Weights of a small GPT-style language model, trained from scratch on English Wikipedia: RMSNorm before each block.
MLP neurons of a small language model. Each row is named by its layer, matrix (gate and up: input weights) and neuron, and shows model dimensions 16-111. Each number is 128 + 32 x the weight over its row's rms, rounded and kept within 0 to 255. Numbers have three digits each. A neuron's up and down rows have the sign that makes its largest values positive.
A block is one neuron, or neurons of one layer that tend to fire together. After each block is what it responds to, as a language model described it from the Wikipedia text at the highest values.

L4.gate303:121210161139070092140152134118125104086099114170144138145096100142163087194092081126142128139187056089149106154109136187193173155105157127119155158098157148087132115166151075125142067118129130150107149138171127118133179077146083112155144135155154082093160146127033084116127148159091151137
L4.up303:149122124131106146148137111130108138139123128157161146131065152084192134094115042122182097097160078125099149096139167101119139090206176160094149165140043197112150120085134108201156107106117130139116066138136147129049213052107088066123151145149138127155145112168142116164116130067123091118
L4.gate320:170140126161099161058119140142103169123088101121144125095136087172132061192079139070199129123112165086111092171117133150171114142147175133106102142097109132138134085106127117143172121088133122178109191075117092146136110045078123159146181111146162142067145107144083122135145123100111147163
L4.up320:195152155117102117107146119115209113108109084106149087091137161157090088126122052121110138114159125127140112129120089089124134150087174116124110138104106159084128135123156102124032119156106126112110186145101200121125110192085112136091051141095101106127141091134123098076140167113128035108
L4.gate493:145140150141107120128120133136118152097137137102136162066224149171165177163111093020111125098164107113117099054093178135132093131129163153134109087068130130064116120117166104150062121130118097082152208162157170111132137158117158183106072117158203109140158181114144070168125084111125147183
L4.up493:095117171121127133125116151130146070115073186151094144160063169098130130116098160156120108133129155169149147125109102112180100123156153139106152112113058115187137135150105169111152095123143068140141138098129153174131133079040185104129154109160152156105111142174051112124149157171114118139
L4.gate1180:120172109123138167132150147132124051170175167088128099137147200142162150116095091202123081185187134110098100104129078141147115137058119114099146103074097169147088132100131111121109132155125083133100125113176131139109105089139096141116121127130172140090136139174124102197104175116132112104
L4.up1180:176121140119140174092111128139115121087093147131140161082143160132143157131155123091170100122156180156096146098112104153110142104117139149158140176138109111087116110122131094109124131157206116072103146059148091113149127044110130134109125112086153160123106170242094124146120101187159139108
Description: Opening == (and ===) marks of a new Wikipedia section heading after a blank line, as in ==Track listing==, ==History==, ==Deaths==, plus a few stray mid-sentence word pieces.

L3.gate298:158158125163062174149144097107111058112131112120179119186124114066148162155149076093174102144165158111149129101129112126154116081114162089086212092192142131107147099120153166044144137003143178133171111106142084105105133109139086104076095138171172113133090117137088130123122166147169221112
L3.up298:136195147119110098104135152116173077134109140138145110109088139136098102106136115159139148108173137153175136104154119139049099143088095149148173104148098147078109115095143142101057106154192089113130146101152208132119130159127068166130082157157097143099100128089149111111138115174103149164
Description: Markup at line starts and in structured data: ==, ===, ==== heading openers, table | cells, infobox-list colons, plus odd mid-word pieces like ri in Private.

L4.gate453:186139145158137147126137095124161128180141092135089126118210121173134141113125077124099108040119121108151131147163160184126053127115135120140138134170090087111159146148134095142134136102158152061106075105146121163150174106149166115125121180105083102092163149148164154171179127163141159139
L4.up453:058160116095134124076120119097139130109163142115179170129151138117177160090089141088194149093147146191144074124146080120132069110130141102158085131111186113152147138097110131097150143113112091125145161071117107115113094145059121233147097085193119154085129117108125172071135172174229144124
L4.gate948:057139102119176152164107146135138192118156099158128106086207139071094120124119092104123126147113145188084204146133121128149074092121133051140094111121089085139128091109197122137090114128135110107126125148126122102164113129135135150127143098149134101107138116062144115078110174110164091102
L4.up948:098107101173125102127172107062162116107107166109173122106118171179152105182162123153072180139129167126111120154153149161125121096078175205147104102166161094119130103098125128128129181128086155104115144134127121105134152147143108103139111158064078122165139094144076091173228092155097148127
L4.gate1355:101128165093137109117146166068093137139163120076123090115166146110104092097154111118132098153086128059134090060071183197158127148113129140144138116116117127153181122117220088098131116152120110124160138114123117161139105181111043118150099178147160170144109153078131125148112186117159179099
L4.up1355:153192098136119151132141093135137093133121095179110143119165151091134120147113147137160144169137122077111168123126073089120085150160137176125135173136165164180091109118160137178153159102154183130057178072177161103115128118112084094144113103149145172155141120062150191160108155215137121126
L4.gate1403:133130058105174162101117146069122100138110105163109140136139151169118149199154104125126127073124111087117029173176177194167118134175204089053141104099113130122098103134110104135158191136122128154066105203169127062105119136124075125150150120138134116152145133086172118158168065087104107131
L4.up1403:123114119171069086055155120139184140180113143111145103168153123102150072159096098122128092162113086127076134127110114145125098141118139110130152108157098085151109159100116144143126154149132141151105176077146122071146159139152102129115111119145121090115105107146139112162133096196139095134
Description: The last digit of four-digit years, mostly in tables, section headings and list lines, such as 195|0 in census tables, 198|6 election headings, born 199|0.

L3.gate800:110162163108111157160128196115146049132119144104140176146162148137139193106145136183119175063102115119148213159138122064086093148181135178155167122069128162105121111087179153119140116161113109112168095085162135136121120129081143127159125124191189107138137115130140128084170138137091104119
L3.up800:082087129081109146135198132194157113149101121135097116129152168114052138143102088209127169135097131091180115115150094106149095151135117147090106163106140164178160130133149080167134136170121148109145134151137086081101139139121156091149115136132113162087097047157128147127127216112141112121
Description: The first token of a new table row or list line, usually the space after a leading pipe or dash, e.g. "| | Labour", "- Cueves", "|1990".

L3.gate141:083134083170102110150105161103122143158133121142104151108103060193124065143067137072085153123142158176120103160057126169147094170093120034145137135099141137124124126120094089108117093109154126135122139136059077108119103127119153175135104082161146088208196179140155125128214149140111058092
L3.up141:146151139109128137113121156120090096125090106127175132116055126131173090108115113215089144119126116152157104116125143193117094163114110143183116120203135141115136131164089119082102078110143083132127132149092085140087123149107179146103102114149102121158095151094174099146115098114088100129
Description: Final pieces that complete a word or number, mostly the last digit of a year in dates (201'5', 191'0'), also suffixes like -ly and -s.

L2.gate147:131143103179135140158118203121104113130153160130133117069115183181123095190123108087135137121141071046100131112149086096165167119151166137114110093105126152169116171161107091119167073138160128069125097112110145153149122149153138129112076128155129172110170127126096118104116106225159133140
L2.up147:147127142086101143178069095135122140121134066102205146090201108154142121093132126131156135120113121135130056109099134066056188107066174101128055106133093141131109065109090090137104149152127133211125134165125138110162170190096108139151153131087140193081127131155126145175085110081181168123
L2.gate547:132160141115141150131172197187080147140161143130141091121083130123109070102097081029190164094143128158065106126133166159164076111111110097112157126114114118069085124105098133168244128169121242116060163202106148103090073142127086166054140091129105127113105125133118094086142080105164145096
L2.up547:102124115121143100092146187150118077152138141120180126154086130069128128118140084096202121149143134222099111067119107144139099191162105112150138112140102133133070137105087131164195134127166230117143211181176156123119073152074003158114171094177165121109126076137124122100114151100164111093
L2.gate813:076106208102084128142211156178161154158123092066103126102183114155199139196110152077111137162107079138134099112169123169154126074154123128161128159055121125124175132100094181140151150088155161126174147107136142181109136089159124112143109133078137107131132129167130110157184137145152211171
L2.up813:146162137178084110135061142127144097081152131076147206056173086156110161169097148167090129114121167173169186125127103076143111127087119106084146107109139175165165109109145149137150105152083112135136190123184132189092125101171169096099180166143154114125120153116135208133134151125108187144
L2.gate1282:135109154143149066081102070118155137146132182104130142109138121155108058173137101083102133122088100137156182123158098155078096144132192114154065127105114137157107135162153084108151126122071129142129144114158115162115093115172103116171120148158108159082120101154124132077143132142073127128
L2.up1282:145169129172110116105109133129106123130128062180151072077168097174155156131167131100178122038070165130213164190136096165142067110136133189161150099149135146158118116165127151111113117069134147162150065169154144199113100124085126145118119142149138144120112089145143159082179146131188117153
Description: Opening == or === markers at line start that begin a new section heading, strongest right after tables or lists (Track listing, Venues, History); also - bullets in infobox lines.

L2.gate24:148115149134184131150101115101203157176151115128169123109102136161107141109118112106158075121155068081085156123165159139106108114107129123096182137187108080188134173078114072177157133088139109142114100152184136059149107152149105099137074132125114189044127157120164162171141064157177082133
L2.up24:108115134107190166099114094136129143150097129112104145100136100144117091145121128119165077122183102108136103110149109165130046114141109087148123098131089103145177101128117094166025122106158107166101108110134072071096135109222120110156104127127132161097139145123126138122093107088158151111
L2.gate291:145131136184178071138125122148130167095152149137112165109087162107092099122128092114111101174136121112171063243125152148117084166141115154147090117158057133152144114067112141174116143088070052127167095211161107093137139120133132211142102118097145119078110148139137143138164125047142147141
L2.up291:077126109088070161089114139149132148100088136122137081090082076121168152101084121116155126127170171184125178076121132082185129131135151117124134125131133138114155129130190087057158127164141160110123191063102101150106172150110097065095098172125080153162111103103123126124153165203153170087
L2.gate467:148140094098056141113110146096069114116106125142122097102129166170122117156095104108160171161102100139117161138134112138143120084165117171159112205150104070142097115129158075203148159123151103145131085183154116019130063139117145198028144147134132115162090158089145057139141166129169148103
L2.up467:120181124140125104092097044174155137119101104124075094115124191102136201129100107115177092103138160154165094148128106166155159115131155145143096165126100109176143093139113036191170085094114101163147111095145136113091099171141127086082097130113105125153106123129151072155153147112073127143
L2.gate1170:109181130153141068122130077124110119155142138125135151191139168108127137121154148157167067130111128163101136126121174183177071123089113116150168148175151132158148104126119165106143173073166083114121168109144118121108133122081194191101144145120130121132129157156115152184146147143167125154
L2.up1170:058139154154164116174119114147145133153164057119106116195153151087105117089102120091144180139132110173125138158087158152156123141168163101137114181149134110111184139132192110115161134110097144157120141088165107105135154149105151212159090142135122087094104158112162179161066147132187133141
Description: The last digit of a four-digit year, mostly in full dates like December 7, 1999 or 2025, plus some word-ending suffixes such as -al, -ation, -er.